python train.py --n_layer=9 --vocab_size=8192 --norm_eps=1e-05 --rope_fraction=0.25 --attn_scale=0.177 --bias="all" --parallel_block=true --beta2=0.95 --final_lr_fraction=0.0 --train_tokens=283800000
MLP neurons of a small language model. Each row is named by its layer, matrix (up: input weights; down: output weights) and neuron, and shows model dimensions 32-127. Each number is 128 + 24 x the weight over its row's rms, rounded and kept within 0 to 255. Numbers have three digits each.
After each neuron's rows, "fires on" lists the tokens most often at its 100 highest values on Wikipedia text that the model never trained on. A number after a token or word is its count.

L2.up520:138138171115101150132089096125088127058180169121129100123128154113156144107108143141168094119097153144084155143157121135132116141100118177111130111115145104142128137106146139139118110104148122137127105109191103113155135120139128113100070156173148109123146091145117123119144107149146171128
L2.down520:143161077094121145114142118107086104132119150119123081131122118141106113142171133136150143109113180131090144135118119157127130142158082181146131125108160136100119103128159089150134133130159118152126110142139126112131099102093138110101111131061111136119092109130148117110142169104182178132
fires on: " as" 39, " ab" 5, " imp" 5, " acc" 4, " pla" 4, " ce" 4

L4.up383:153131141139141099097158101124144157092125095106095164142153157160102136116154125130116108164151130135100110135117139146103124080124119129167133139141085126152127108172148105119103123188091135170099178098124097129135149085149140130123121151131111104130096131054154165089118132136127100149
L4.down383:091166125134118151128087144165122135116164101097160119152086133147130108119128103147163139137128162124113138142155140118121160133117109108117183105101166158115110192104146134144146129088141118094154118150126185123108080149145119130159145139134153161139126135147151108104124130108144117083
fires on: "r" 15, "th" 11, "g" 9, "a" 8, "ro" 8

L4.up15:133149114111129138171161107077124151098151120143093103139130140177118174137125142127161106096123118080087113112104144130156117085134122138140121126115159088063099143074141121138148126098145123108127135113131097111117093110110120134113105155130145121146082153105150113127091137110104119135
L4.down15:125140132123127152137116137080132124150133129131136135106119150089102096143147089146147110107123146165128118088154140136145120128120136153158175108116101159106118136121113077108104142111148121143116141133073123138155111144143099086147157119140113163125149117134183133164126161139149130104
fires on: "se" 20, "si" 13, "s" 9, "ce" 6, "y" 5

L4.up275:130102146157118164157065106107107150136132130104137138109110109143109117116124132143198168118113078096144116135125151144142130180143111107153155141092115138102098111093116105143116108143124099151166137095135129134128142129103097148107149115114141147124110118081121114179078141143084110114
L4.down275:110134108080153088130154134160185096073148153103102145140138103129131155120087148138144117119093157124086111107142088139125155113126144144107152129126135078139135182127129129092143174091170141142119155163129089150098110137109166126091128124144075127124135141106123132158131124118154127131
fires on: " and" 23, " as" 21, " other" 11, "stan" 6, " person" 5, " or" 5

L2.up407:102140126134132143132109133106112144113134147105117164116145119096149093097147111116107127089117095147150155134141167149148119120133133131116159111120151081154166142100127133138096129120061124135104120141131144062117138108099122154097108097087115072117135130174185157156132089150109104124
L2.down407:169123135114138131139134110169121105111125141123147100110118166116142140154105103152168146143129123113117100142105124104109134154120168094162128165127129142118083085123109126123138148149137120096116139097143063161107131147071159104154116129166080189153119137096125121123099095123137159142
fires on: " both" 21, " these" 13, " members" 12, " students" 6, " following" 5, " those" 4

L2.up148:105104097140112135098124117165114110115142151189109118119140167126164115129126111166128121113176136105135165129131154151129104116103130148120131094149152073089093148128159091188146134108115128135125120143093134130101116127077144148074113129129105083119148130117124140168099122129128107100
L2.down148:122112136126117139163108128092140145144084083113119145118149114158115173124161142082093112172082107142101150134149123108132149136103141121143148100134107135154166081104088118094078110137091133128125124126151114114142111084154112117159109154096129177158095129131138134115171137122103158126
fires on: "ua" 29, "lan" 15, "ges" 12, "ches" 7, "nis" 6

L4.up614:109152152100154130122129140112173128077143096141142149132124104142129140137142147111133147114168110146144146126134136141131159124089095129110125121110143169116156068155125106136092104127150086148124115128143141102129098115138129107141149098077127068131130133134161131157139117172115134122
L4.down614:178146123108130145139105155130093144108112111111138147094123108144064106130141102123130091150114158155145136136119173153121127110210137118148135120102148149103125102131147105153100134165111161159085183082133102170115135083153159145129131094128092143114126115106156135101155140153135169094
fires on: "." 61, "O" 9, "din" 8, "ida" 4

L2.up25:140118124122087158153075110095127133127176157121173124118099139081132157137133128090148096101125172135144119126122174136149130169129123124132179108121149107120130144100144147135124070124117102162149097115121164166128142140126084100111114157127094110108129093122108123133086121145127166137
L2.down25:104162103095142131163153155153124130069152110136122130124123098116115150095122098103112076114118128084144125140080129151151156147077127131164120149148160134123140110178143079105145147111120141087160071159153121145139113166133139182115161150110100159129092113152167119095065116140112131123
fires on: " one" 30, " each" 19, " $" 11, " any" 8, " an" 4

L4.up512:125131135089099118108130104095136131161148116129139117155134174139130162130090102114123143095106158120111127098137155157113167146116107138144177134107142096141099177053100136111119130148139105136159176104079159143118122131107117136098150134152076134132104149116118130167107123134128116120
L4.down512:150126089079121157129108091080087146122126109174123157104124152099104107142123110080111137131108097125088089141114131123141159139165106129118137141129138097165111118102083123119136157119113120116087168119125131125135162138114156126147150132121099156118117118123122171127146099164148121128
fires on: " of" 53, "een" 5, "our" 4, "est" 4

L2.up231:118091180100072153156102128133141132112140121127111064141155109127163058116152141138137149109131129128127147152132144128096136123072126129162154114146088142150143101152180135152084150149138121174145104131139112146149105105143149128136097150117110132124122123104143145101122133108115116177
L2.down231:088125193134106181142121120128109133118124117116111096095136103104145109100152154139142155125118145158132116129124127158092145175112098105107095141148080131105121099178183114131128142145140097108152159126142120125140095104120147131128120145115139137110100090102128154095115127102127122155
fires on: " comp" 32, "leg" 12, " Comp" 11, " Leg" 6, " stat" 5

L4.up311:154155115130146119098133118110156139107144130110149155133115108128168105134095144125148155103119135113145142148082118131131122134118125093156166158123146116136121135164119122126118090159094063122130073148132069167150114134132098100115084110130076136088134075168112093115143149096117137165
L4.down311:144116163109113140150126141127117148124053201156173159138106123131095135131130154141142096132172168128131126068130097138129104116115136133100114095110146084081157135127157139132108116131116149150108121139131140119115114139166133131145106146104169077139137096155139122149082168110136117118
fires on: " made" 20, " came" 11, " in" 8, "de" 7, "st" 5, " is" 4

L2.up95:170146124159116116120123131136114104152126121125125144088125087085090149111178149133131126137128190134081118099113175154150142072171127098118136113145141119107112081122128143119120131094115121135113114119197127146147106123117121117130115164135148116110139131145120152124114087136154121160
L2.down95:065152147121146132129123167111117125115145126150107068112137133138147123135081094100127119118136077098151139129127095095123135172064101158129129139135093150157145142151122084131133113135098138163150164148081120143112156158106135178131132094113112116141144125117129149162102169104107114111
fires on: "re" 27, " it" 15, " =" 11, " office" 10, " York" 6

L2.up59:138153132133134125136082103100136145098153160131128148104145140106113110125077133102121109092078159116151144153104161143155134139140158113171140105126167089067127147124149112104132075151135132131124093139140162148090121118096107093112113145126084133100131122112099127139101113104119153144
L2.down59:128122123176164125139181127131154122097133178106143130132148141137144092106152138134134114085123101153140142135108120128112141069251093150135143093112114162138108112126145066183144116146133097134110150142112172124147104128138142085164125106127131089133106144147159132085125120137119106153
fires on: " =" 14, " by" 11, " between" 10, " an" 10, " has" 9, " is" 8